config.yaml
positions: "rope"
rope_base: 10000.0
rope_fraction: 0.25
bias: "all"
tie_embeddings: false
optimizer: "muon_variant"
lr_head: 0.00375
schedule: "wsd"
decay_fraction: 0.657
batch_tokens: 16384
seq_len: 512
MLP neurons of a small language model. Each row is named by its layer, matrix (down: output weights) and neuron, and shows model dimensions 0-223. Each number is 128 + 32 x the weight over its row's rms, rounded and kept within 0 to 255. Numbers have three digits each.
A block is one neuron, or neurons of one layer that tend to fire together. After each block is what it responds to, as a language model described it from the Wikipedia text at the highest values.

L2.down30:182061158131069156158111155044077141142112121165110099110164144138154102192120081086117102160146149140147147186189138122137149100119157165188101132085136103177129112119123136143134139106144155103102080100185142117119121126120118112137125132131051114135109121132095151088146088161154134132105160168099169106136083125125072085117103132118101133148144154146143125111149099129165079138144126100134139118065087117133188136089138134086124100134120080095128200190130136093114144133178135122095166147103192117199165075062205110089168157089086058107122154108181135131177105119119183102096122116163088125126162119091145118060094113125179187164129132098136162144101189183158108157060
L2.down400:124176147178094157089122070156111139159103084155162116084129081107124124182103181143069111068131152147098143118134147107106166117132152106105202133117137142167153115116146123038080160181137070143135055124132142172135147133089111098132064063136175120132113111102138152170094111119112122123155156124150096143111113119115044125116152164166105145099164158108181119078083112113132123134159150135093186083120135102117088096110113132119124102133113186182152186223131114177174117163126099128157123116134080104205093132125154112143147182153036091157177164110037140108129084182117155149103175138117152092136122144115125127117183140136120129162130171129143069135115141143121101072124
Responds to: Auxiliary-following adverbs/negation

L4.down123:181143109110138146175109147125081127140103110133104116105202110047154168103181151125198134126151107105117081190076167123056141168158130173126142150113139178118178119162186145215159133083071154123088128129124117107143100103157093124080117152125133113154107121143025090115113168149126116179077122088140089096101097124122133127156135122114082077120168107152124154098191115134167142087083130151134141160167122207175143107143036058122078174135152121209073146106121173123145123133154097113107148115086063140142138106157120130106140134096112132105139163138101127173095144134134144154092169167145119147184099089103134077152085142128156151104097152127098113130160100131129119083167
L4.down135:122104154117110149100156140156137181140144099133144158155111159119162089147173090114125192144110132203122069136152169181109143189102112134153174127102154135157145127129168169197128091174126123095150141133172099117117148115108083193117111177128078108104114147073103127151124152115165100114178157110052149093130092099089075124137118103101148164151054140127106111164123095161114146125108107150106147151117161098157127075158128085074113090079089117146179160136124124121182084105106173150124125125156149083122149159160158153126135130129127105163116106142104060106109114107095183159135131183120149140119165119120144105068000101109039150167088162095074077099157135139122166123172
L4.down149:150101097147104161051154119169183130115150128166148114099131128155134101101030109051122148079236161146104079098060155151131129101109127133099114128129142191145153087096114164161137131110119105191129122109138099129097099096058161124092144110152152113144113098174182116157151145122088166091129154147103107186180151120155137143139103107148151118085158103139111102149105144164129144115091129086146084143109124118101139127166167087101119146155169127082138164148160122164118087067152200147215223069144084123130117183138126101108115127125138124094126076121146108147166143164166170105127106116130083103099075083117149125188181156077112184107113079110116103139169112113132167154098
L4.down154:138077117141133144155128138136113089072148117101134111154143103118163110050172133166089092103090095151104103087129140154085084160104091171149090078122149175150128123109138191150186151126096097136137132142078117170134166121119095142107100193129151100147084160193120141070179130162163093104112115090163121088136143130117107201192145149143125097139141163150149129100135121170092131071146107109116179136122184186132173143121114103141058135114134124113157104086115120197168136074135162110131157159116111137093131127107121105154103018113126102201139134174183102122208129170087172161078125120114130155171075131052099129116097105153111152161106133113116087107133099215133107129175
L4.down162:166116071149138090107107074104130104127155073112130088113087105133126139178101107178086135135117100171055128098105169127142091180150098162182080154137041113175193139101149151098122081133110097130079152088157092111151177155109074149170081157153195112090116187105140132135127156166122156155164113149187074124104122122073121137098155184112092144157115136126083138130111140128108186100100181141147090162100090152074166099081093183119161118142108156083167063095090148170143082147188138102157151166115161079119136073117137138117168152145142088164155095150152077126109093130167176142103163121166170115081079077140120166160150132117136156147117138160137193133142149127097105153142
L4.down165:112090150124123162126197094103209182133137133162087105109141175145100080144121185097144170110089037136096139100125129096099127164155146174154132165138136105148178090165132084113053174141120125120090176087126156167170133143132096175167165133150129140114099194163178144057148126134138158094062211153128093097110149138101111076140138121125141146105063158149103107107193136115125184175141160114174097112138100093087127121132111136126125025135142141154119205138101160116150094113117159119098134108079137102093121155097118110148202079127154107140095124098137087144075093062130125131138141118131124093140125107150138161099139079094149166144159080160177106181139133146078126107092
L4.down185:097114213122159114079164062127101108117145201147122143116102155123165141186134148139153128073142146105100111180158098188148106095142138087127082111119067112117145100159138185140138150091184157133054152140126144107154157107129119098146145074091096117098181060194134106101100136119110122073164123154109087065144134112136159112058123154114150120100139220140162130120105133146182116144099108131161124107127088087076064153183131135136092187164130110159035103127155160122140131133123087089178130081090123131102181143186128116135093154168137135127104142084125112153151134129201094150109172084097173119110166074145115103127148140156125109097129158157165109203140156139166100102096
L4.down339:082121080159138123163130159065143125103081108201145139081139111151093134172123094127122179143182077163106137168137171064133099170131189134133168098117105163114120121141136159142122110170124105123103135143130064138131162077141135131096114101137107092147121085116135143186119100163118089154153134108110115136083073103164209084070119123130141128108117125160114098156081129132072095079158120116144140130101077069107066121122174169138167136172134155105150096115119071171179185079091145077085172141112137139144133127085117132172170157141109148169177111159153117208163104113143129099122174202128145131135182148136145099102071150140108119086136122045183134092131100114172222125116
Responds to: Possessive apostrophe

L6.down5:107147143094148104073151136147123126116098138098194194154088136048152149165049108093136128184128141161153140125115115126153125201155114123153083135130135159135105101183125108081143143112105080125118123167111076140104114118086152123118094167135064128136137140151131106145148161106091121138117135154080117091159138148130109125151196201140170165147139111131121153145153162143075095136145128121164104152109118118100197085136127113158141190055109111080154111098144062124146152174113125148158146119105131185166165112162102165145095129065146160092114066108112087148095156129168067162083097115184139095117105162124144120071052100172140137120194116137203131112068163074131097060188
L6.down80:102186119086101182098139139111122084149159112117154079129098141098206131138150113136180156120126088142085115125134094135179128147153070147178109099080121117109131106119118140099137137180123124131117166098156112154116127151181117156134115053206104154110087183141112125168171072158125098098108052141154106168112170115118156149086116113168115161167073190124136110138090138104135151082119113152208085154091134099138092148110122147140124091174121117159163135107123080043135110129121195167101163130163132094177126146144059108158180177099086142136188095075111107118149139097139149122158145140141144083097155096146149019099166111092093181157089109120153143090177169142102113162107
L6.down167:133166180096092188162154109069123153196177131064117134128171119092139157140122121118118180183083173130147131112147101155106137107130083137162163180126049195120174108103139127171083139141156103099125124203103147095105106166164105176142140082140083160113097116086131193132118099116068111102096211113130112100122132108091091167140116174114084146094102204171156153117159127108092145068118103120137158131113166139067140130191175139154143062136093114116090150130080094128139107175101144079103123187070133171099124113081134123144136092159112088116148146102118158064130145110099129132106136107144093137107135139163097096178110166107095096090151137130106144154199167157164098179105
L6.down295:097110136100067143133136093064096094078073139188114111146125102124139138139128108119115139117115091145161113151126106129131119155135139123137107115106111118095134133143142170197138128094070095132154120142134124193166127111113150121137149140123141150103128127116152162088146170099086144086079145143101156137073145215066112132180055104162136085206172126165124137101104067135151189097145189137116160155104116149125156133092105209176150100175098105084105081087152150163182139114085088164108079176073151131109086086110125177152100112098210109136083160142096172140172142095189104177119149138102119115120067158149137150150231101127111182136155104118167104083124141086125143139110
Responds to: Copula after subject

L6.down163:113098195122101168093192129086126137118133120177115094139124131166108159095115155093103108075127084126096217102174153063136081123168179150099135054102100153201108114086099175113139122156112088156139131161131176130139101148139117154095127087151161128103146114147093176111161166150118122095112118130118132079105160125111139148161131166043049088152119189198138199177138163108136104050122110153125106112154147159104119125168170127193076109114159161111103118150144068076175096156139140149157127135135131130129120168115168118107118145126098117093162139103146096153137178113101210129089144084171103114163076156146068133131041088105100104107137113099136105114159124133166150149129
L6.down191:174084125117143158117142131100097103107134122102163118120063084115115146128120094178140091159090077110139149070177112187163088150141109079112151118170131128114188125103098168151102068117123167112121174134176162099068108126112125091087092113075151162134179181108110093101123133162123124174113145118167119150159100176107150036068205152100098102140104141181116171175095137075124157141187114143115149115192055164089118104117127094166103113141116134148125113148075141157154133122089107100137086123176123105161096118125102064124106104178133167093184170133179129115139160107170163056115092107162159099134185114073125079169135149104115132164113182168148103146150154159150188117135
L6.down230:103130157157130102116174082106113195139145102071067124130146151130076136169207046113105076164167159123144114144107108188156076113154074083139132134158120138173092126207138112187073111179103106109098148163132161134153088104140087129132131135113143125147111150133098137132130123138124161119117088118130136120151147091082129111137100137164174071136114095140137113106140125139148172138122130134066174127101127150169104118145138133156116131141165155146093186106124096112132126142172161110159150215095114126118099123141142116106165108118112071084170152115126089116157106095114157075091137197158154098142080131077105156123095122102076204056045173107193154175121072167147090114218
L6.down252:111127150119177094113125122139128099089143118114161111079113119152191090078127125161100127144134119201120109166129147215131121087138107101138186184089136094228103159102113105144056128129052068130119091123156069128188120060145139142087082082096102158138167176154173126137092119116108184052109107095154097116135127113142122151162121134148177114111133163110131145084152192197096121158138160110095099165109171163138127112068203110173187157113136137171082139098119113138137109152156159138123142125080131113123162120089119126171127139177121122186154116124164142089133144087174156116087121130163158145093130138088158121158077100113078128093127095124155103185127078097064128163100
Responds to: Possessive apostrophe

L4.down7:101080133121144072200079141098130131115150117119163171087156098126125164102155105099129115172124168116150116133131138091141168126133119172105167129097137142114103149145104107068139119127138170134107142153096083118098122136122102109170152121157110090166145158094046070080110121135100096119127163137086059156163141053114144124131171133165159101130135123153084140093091123142095065173090131111150119160140056118108158104131128157142132102091112063162116243119092142020142163146126092172204171189076142104118151178101189107103154090124129129083125194130155153195118091105209115158156119146123160114124135153157138141136140184092128094121119171105134126146161120100123187115150
L4.down133:056137138146079149153168162135161175126038092136151110165118163151107159118151067071153141115154120081113110092132190152109107107123127115214098136105148181138057132126171130154090111132095097098134151102072102143102094145113086109097112095169129109112132093100147107152113138136105133122084182077161139135122133117163058138125167081112121108184127117161134149061162105140145104116062131080128157176110116183128139164125102165161114117119102143150141140152143141105119114103059144214161139096067164121082146092148156147179151139090115120105157114158127188097166150160142129178133113163137139057184163146060103148122214117169159167101100120090112094132176143146094165163140
L4.down144:076180082113157139121185122103164118167109123100153103132074142162113131101136125117112093118176124133130155137045167138128131158084124076110138123089069200129116160124067127130102165146119152123077121119085121128128104146148114025104138174133137170132205129121173104072093117132086141156098137124108083105067130110147150074121170144097133139128097107083091132097114189098169141155114142086137142129125144141102061168151107111138085138134157119191138191154097106122172106106115124160069088086141186155141124165154083086126132141157162175137130120198082132189139117170109177152111184110110141145124177089110164060121136125216161163173131152144129167106119110135072159113176
L4.down215:128137119107204101160074138147119094107179110135174185129101167124091157127120154109116124107172110149111095103136201166165050141146191160085183148078132185087052134072155154142101158139119101116127150124173152052135142107137126139199154193135105083133083075110140118141155148124082071124084103144166168074122107136103163141118104106164194090132139108120134125053091155113102148130098131117146185127131153141187064139107141149101129160139128105133128101087097117151077153119103175184177117143154130127120069160167056160114125167132095113129142099083137117150098136105158146115144104186092102132110144158135097145166076116154126155171118144114125129104090142171045125070152
L4.down295:062100080134157099104082178123145054131156039149141160115150188133134155123177106115092121146159138162159155182087105084127149120162085083131197135169174142105122121111135134081127166111159099162113116134100135103162118108199109109127100155132107148146177142098101139143156162124139093116116156090094211088110132104112148133095112122128161088123144105174124158154143135063100134141112137112151145076120123073086136155124085115176080103091098165141133187114145095099108215122067093143153133191120150128122149124147186176136128173134122130098124065134133158105127112113142107058159220184122093091140106151128146106138057205173154108161104097151089127097175092088123140130125
L4.down316:165169130118112128140106180183202140120125159098072058083089117154121105119155110114175141188126076146137139121095155115140189121104069136132111162106147106085130149138088158180107090131121090201130152074146094105146145077061115125104092119134122174106131184211106082129131120139116129163155120131098104118083051118117153137063154172119124155138154143124107112199133160118165141133118098058127141074117144158155144084116153106158152169069149141201099079143095203089137109162135154151126158139165131177049126189141133145176129155103138092094189096117111082087093092167092111066115146168125110169170119173103132105132119145126145165145106118111116177108117098117154126114142
L4.down376:143110135127172124105181126179122134096154109127047170164102116097057079083081121091144205122123056105127135180199060128093175154114171125141086177132167091166127139132168146146126132153125111097115207180105106147128160129059154126156173139189103128123127123105145129111109122109118109145107106133083126106070060104166182083180129097129143206155138105120111176130192160102126140152150131143116104111138122098166106086144086131142158113147158171111169125113101098102063139102116060113151113130111131112186103103147128072094135179089098143140172164132111103119114098085160183133200064085114140124179129118123145119129208108148109131087139117144171122170126112141099132155132
L4.down416:162173073162068142149113179121175122097120078147140113178096141124215132119092065082097090106144150153156150174142178106066105136098143126122072152110105132165166168147140158073107124110111090193167186094105088141137152107168101156209142066104091126152084110114066072114139180178160129152133138122131117142096123156170146136158174156138087109123189121135171081112117070116131197158132112151128143119140091112129084068160110163154120156120129147083128148166104123093122149149181093139142121079074117092042165164127119174161173132155142111151166157093135139096150094117181134139103085113093107134120136106112171157140109143060155135055145115099150100118135113104081148145123
Responds to: Date comma before year

L2.down195:127094124125148103161177117124134073155175139099142203172070126128127150141148156179070148146135111156105139099132144129073126098141133118142140109112064120113158164179145106229152173152135170093113119156112175137142096116106086095129198084180193079123189094116088172116153133153149100099117121086114101091133168130128144090101095110087072100154132157095141146096131160143155101170132120221134139125141093082158126129144132157154194016141105118134126130139112114088122123139077126150132212098096145149164140187106103111132085078156172122063155133164135144140163091124122141117085139175116100162127102159093113118139123102117172094108090085104156095116142091152046104128165
L2.down241:170119057081149125139142120144185080133140110094137210093115165081087148128116101127103148095150127158111156127115195111098091185150098100148143140178178211149083159146096152069138060123151153139154119133096087096097197104106102104163119061169124140145139093101077139104162137113110087137149134110110088058174141200131148131128152149170123110182140161081131123163134142110121059166158158146139087100091059104224144109148154095108152110149093096154142152140103153115173133147130100161143103127077163149106167152071124165152130112151119101134102164095111152120117167129109108150124111158165150176147110152157154134101144119132077063101036157104130136089147158129128168104078
Responds to: Month names in dates

L2.down295:131067137198144134114126130194131143140135124163093119132124161090165120085123156080149066135103116114130125070122134157184153159113166096131166170127142128153136133087147133119188138090052136142135098191138121123078059120183106165119093058141158145087098117158157123106174125111141158163123150198130089124118138114155147132134124139103159099144132131115175138130130073143195113139123124136153158107198121205162067169092179169191162095140161148135093131160076085127107146140146149152123112078106140143085063165093085150150085128068133145068067133146123147138115173153138073080152140060140120104129098142108116122125223114121155147077144085078137123123130117096106113119049
L2.down371:119067136115108187147139135117124119072096119161142150157112132116117110124151123149176125175194147139118110116151172112138116160190111034120110143098128141169127110151159101109139093161111211121026109106088145138141085150153112161108114121144142127173060126142159082134157091167141134169176122104108126119068155151158096110156088185156191105093082137151121105088120102111156172110082151129087113092151123109122118174146114195134134138146133128152138109119126096071138128165107131185089154097065171110096114103177138129090100132165113130105080167168159177115153122111133146120077083083137160086117126112148161111126243125128118092089184078122176157141098143118196124112045
Responds to: Templated Wikipedia structure tokens

L4.down103:077109167140135086170079088155128147171215156051142157140106103113099165143152116112155051147136066145104199128158119134157126123108120121166135098116139173090088135092072141074121140118152097107217157122103119123145126093119136110150120167081155120210137072039071139181146172103131152165162184163127171171192138108095109105114143141114090101115146112121183151110171106136121077114093083115123105150112129099057175105168126088125137137118188153135112177111127127100133133133169166157214153137065148084132138096126156154164120167071145122139133118097129174110132115148128088150123122094139126162118132074129110186094125121142134083149151108115069095143098083145123135120176
L4.down242:145165133104089168114051160082116175110104128178188160143156054081156143120165145095128139096148111128105128120119135208065131102109156150144120109122101148150151085184107143161111119123124124099156126070138128138148097150075074117136099103127131151076111130162147235122180107122114123155064072168134157085118194092109146119137115201137156165184086109159088137157126118131137190103134097134109102126089089098162119135084055130128091136106061123145077175121115163160127102171110108138164097131134081127158108135123169161159168140130142164178159115156216105143125077155147148067074146151133138164137177135104103131134127101090168084129116099080074111139097181117125154127164
L4.down272:138105136130206145125132094157149131127178119097166171107126132150093062125117180194115112176126104086103182148105171103110099111086146133103133158167148167144161145129137139125123216122174152116098030140177103139068106107110115147133166127190118156143130088133139085088146086080096121137112127099210182099128125110106152144147198070144111135119147155183128101119117141109155163114090161115190112148137103127106083131126055166120143135117091056100193122095137136161098099100134143166125129118119127093072111121111062138153125199095155202112127092066156137076115118117102144144092131104096124082159105115127088158127214129135125114137089184086158155146152160089093157120128
L4.down328:091123108120167141146159085123140115129089142077164126146129177138137124122130082104145112137175137181162130138158142154091129125118089167105210065126091115143098097059112117052113076128150143104120143113134087147134154095115131120156106128110109112147181147119159171125101131126166130108175186057161110077189136124140106152139164180100135166143136175149137052212103136120097064170205099135112114110145089156179147100160121106124129110104091120193115044129084117082125119209187121084102150110065184176119105052135128153157154082111117113183151165093126133114131136180165113160101090185127180110124113081096115120165114156102107128110126160148169119102122146090126145115157
L4.down369:144207127149114109149106145165144105132109127148157127147139104094062161082193115092070158127125157187111115158101175147105145154072117114163176129137124137119146096146089156155134094203090140028099122067144132096151135095144126099151121131129146132174113159119138187150121104109112143139137086090069163157165087141111132086163144109115117142151119138149156121097140091108097169120132115128074110138136134108149190105122126091148096072116158122119184165067110121176097147066150106074186108100113124136088137172157125079116182144139141101211126123089125159128100124122102129153143132106112112118092220120127102115135005150144135136183099110107129215204134170127125140136079
L4.down374:151161064148164151109072078157133156125169159084177156174162137144134167152103139151147184082108135113163126135113097064077140120150130146101137098109177064063133196132119100112151141111195089143114105116104148107116128131084117124151176125117120070112086123151118128159177099139142041139161122067190127070126060118142157140165123101143157111165123126124111223149099152154035101133142118106134138156128090117158163171110157137222135150160149108085133088103124087140098113164115109143114185138097149182088123069154141114160116120143138093108086118080145181153144127147104140104093135104145048130168111159134113184117051173152130151173125138108104105122125092101156140106123
L4.down430:090120104169131162199119153149170136117080145112111148100170165108164091128123156172137096169129156173128156113147146065063102112132176159093113157154127168074142177126109154091122171144124091082118152158154146108093084092125149124159114140161168209158108096112122161143164126122085119130125191102121119084182146182086145047149156087137097111112109154169100117067139115076122166155095134082177089148103113084126101141094110133134075094112130138104170159143120131131146130110160157133082107113080153060142090121111055124196136183140169113112160086131203117117096109108144124102063139119112149185089174112121100148122128162185147172178143076086177154102109165133063105098132
L4.down431:120165112119131137113151112096130144178122135154124085172066164168172070133168119116130109146099112150118171122088169094086141160151137095159084139171104094140131112135131150153098117123161123115151101108100109159150091109106180130133147114104135138105153153142189116128166144030094126122088115128190171124152166121139116085110129154087095071085199155083172168125130101159137184069186152068167099154138141105110098188060153098108145096162127128173107054166096186181152073085116127143197161144127115107157121145162083104050183140141088111113139110128089123126106157133101136103104181165101152144120097136169050126124201124096170079142128145082101134104082174119098153138132
Responds to: Table header pipe separators

L6.down70:107104093096162093182113105156124169200151078109124151132170109155097121117131159118096066133133133199168121127110137117134082133081147101112107048097136148130076171168136083166159116132101120140115135125086120129124104151129116104100153146136105138047130095140108139091146194149029123174128066141123086077180119107127125117066117090111129136120137097203106122087115159194113115133155142132120201182078132138143139165144134103090119113089135148127150081135140128132114111097131116126116180163077165166114136155185224138102122172117067128097137135131080154184174107107090144086139158160108176124136158122181156133157226103077136146110091127145094090138193162140130132122119
L6.down334:192129077086115132150108130104119172140097119141124023127153091088162124157092118118155163132110209150165076142093088149111096128159161154192097104129105100125172175163086186187132122155110127132110123147130141113102137150117089161116148089097147159134161160035109110131128143141121152130130170075160107095130109102157111164139121159139147143080131167166114153112123167103097072106141139167141144131115174095107121131159146122120166149095108100160180061168091157159149146131145066091089107127115131091142192168139176134148126118177153062165151083123113103162109112097101086142082139175076133123143144126127132142101019087143142100055114113117092094126165142145118126226186
L6.down368:177151103120165085078122118144126121191185072139123118193112180158153142109139089171121101168184124117202140117200185103130153109133089132194144067084106142082108081060129140106186086139194163131176104169106131124096097103124121117083098115129086083142103127140126106151118094079118157116132149078163101195124166118155105108126130138168150118108087064129106169154124119109125125116159064155117142120116186133102185140064108097113149125136153152121127122071199137110158160133112140086117112148122091081114140108122097157124118157087191171168069124164097131175143097071167137131096121093178176052140124157146131142140133145118139099131146122147114053106183110087169108122126
L6.down400:076179139103106134116044134125124119134207117137113129205101157124176103100132168154061117147069126096136154208101150206070135147106147146153135158144166121096116125180217088122205160144093103132118099071083071073096159145126108137104174148119154158113160113103126172136152144081107106116164096071133087134128228136145124140126096118148124117174133159124171124138164091124149079112129090161078152136115136079111095113142130152086105118129103115179114107196129215132135128136162124098153120091107155097085158148099103105194138118095098149183145130124079108102120110163132095126101129099133098122133122113096115131195150141102131145166126139149131132145141071159049137121091
Responds to: Structural markup closers

L2.down9:082093094157146162110068183085155130106128079161102117212129139152143134113106107117118082160134135133115101158116116139157117149143116117140093140154109097158111128098105136132160156125123166150065161129143115110052095064153113109181170121096114150143067097155169078116136112086142103104150140127139136107096157161112134104107136150112150180125107102137135122112137143154070026099078110163128204143180041127128091125150166192125072159107116160142166093111120156186124168130114154110126072130121131216162133147063135116085103084145115151099146126137155140073179105110128151109126185155144097179105156130111150123115144162139131185094152101155056149130168221189115149140074
L2.down127:142100169081050082086094079050131124090143158096141113109078121178123143146165101094114143118129133131127125136164109120154123182103120106118066115144135078139124123093160085113089124154146189129144152130117166100111129124184174135130122159070062135137085143147126148180085170145095176116122129118132164087062167127149094178123144107084135143168190194137148112097138111158148066130113113166144166102112107120161147038053153118127142138103139169095155117108105175165181171090145152144137112218102141119132113109089160135164100111119111155133105073179136083102147153121150113150126121076113102116186158087119159093062090155184191143067133175161147126167141182149149120120143
Responds to: Word-joining prefixes and hyphens

L4.down69:108119130098098200111160138105125102154190095125166117130137114166147093106157084081124138139152100143138080182128106103190106132148086099169126142130116094118185127161127128160103109101167129187079110159136117130123123066118060026098138109080104172096075071157079075116104145133162130147114159127130145168152129091105104085106067136127135149141173187182108163139094124189153098120185125152084169186086155146124142152130154078116112073123171070138144125145181147163143174150116170104125153129200129092137137147074151097126139111152143125137112095102107096142078137190160133227186177105117185131099140097157097108096108099082152134108082144146110171115106110135157095125139
L4.down83:107098157166090192150131132126071124131157134131156134133170030131179119147117058160159132131072158079229215113111134161140143108115173107134109143164115116140094155228159141111121098125159050117123125101115108100103129181202132117131167075114142099142200130159123120114154165148113157127168169154119136061101125065105112127150041116107132161073096129123078169108136063184097141159118142161129127159153151136132123173161118123118102147173114146149085171138148126145117150152141108128114135062115117135117123133135113088128081113140091115094129116146111140112147150069171174140099089128141165129139078165117120137108137107120087140093118154136092102117130124190103080155031
L4.down87:152204140125093156081135127109122091141136093098134126121120137115143127114153070037176130101157130149142169099090080129113136107095138109190171122110114156147169108130163140184156115157097132127164137107102142096078173128120126120133111149095170165116106142135103142105139133082137180158127127097078165156146081110114078158098124214168071174101162160124096118133101094121094159095198056125107184099104180139107120157079091132088125099125141115120155134170135121145120131112160168197145183145133109129155147194158127117164059098083151082145097111140120155153126209120120125183107108085128109150122142119214111020099145138118142079134126171118128121110127116173126084080051
L4.down120:138163150136106134171139162071113117124122222112146123127062149124174123170109121112148099131135119130177150131133143153139079126133104114172143086173071108094119129121108110159140094179149177153143140123076092166175115075162128107132040080137169141153107128117128126064155125117116122134154147097117134172135143194118148138120126161222209109175110107085099142158111089090153136135111163094106149059082127202144152138124144127122067144079074106118160120151168067098146139109103113081125161143116072074121136127143101144141134111132104112124063111093141071161173072178144106133139123112059103117159113142174168092134172123066162166124045155101152118162145139161086166156160
L4.down172:152158120065168155121124141136137114124159149132104086146064166071136180115169071112155140190105180148150117128144114070130153203133097077166052175145106143139093113118073119163132138161126161053080109165128158149128156104163086153163165098129186120175126157051135104121140100123138086117091161152095104124117115124156111073111078157045106142177127110130106096124125119112143086151164079161127092102095100133094159161189123095131104114135133118158137114168152124195181143136160085154176181163131176105132093116170096127130162131168140059094094140108160136134156118165133070132123149189132098125104109108162119126088005095146123147103097131096126158125162156128102131146121
L4.down253:199078096133145100120111111127095163174160129116141140082100142180131146133154124101116107096099129122151118139104119113120139102082132097172112184186124089113199106108130126182113132143117113090155097112098209150147137096160147066139110124132160100139136095122108133125105072188130127123162139133146125167143075038096131070110113075128107183102125105164111143169152111166112079117090138110124170137127139074014108150139146089126099122165171123099169215173137107092112189137156123180126139077136107131139203128095097158101176105130173109095098148140143165157099129107087122149135115193130120128121079157179094165123222174134100192130142130092091134111129130159126154137061
L4.down364:111190141151119107104067151138077142181182154110138132096101119187112144134186149111168115109073139115137137090152114082167152117092087124177153180114116172146181139106069115121113113127116141085098133115176182173146117079146149148106112151101114123146193123137117131136104057158135123128084139164149119134154045097177130109085073118131073112079142172079110114097145158098136118184189080089078171129175122072078148116150142147098135096077124111137140154141125130141096148128162029167178144203132128081124127167132144122104100088148119072091096114102149218094166095107145102133111189112111154134134115158131160136145085177118184141137118155113145175136094135136133197130120
L4.down426:173115146179115104114135124130170154125103140134191075133143093176105150122097136100069146076151138128228154094163140126182168118114108078134092188143081086141197160132080062112154118097136159116147104090141125099023129160150142099119085151128149082167108150108130135102123117112139098194145152160108107124191114076138136061133091161110112182134110121111130180065125104161110089118123108144115136116188096110165134110122176096123120117187108169144087131109118132122173172079164087126192111127155129076115154141155156166137169121122162108083132149079087105113212101169116171108145101186129108085124176128143102143084088168101135154087133158102141074108127157135104129101176
Responds to: Contraction endings, pre-verb function words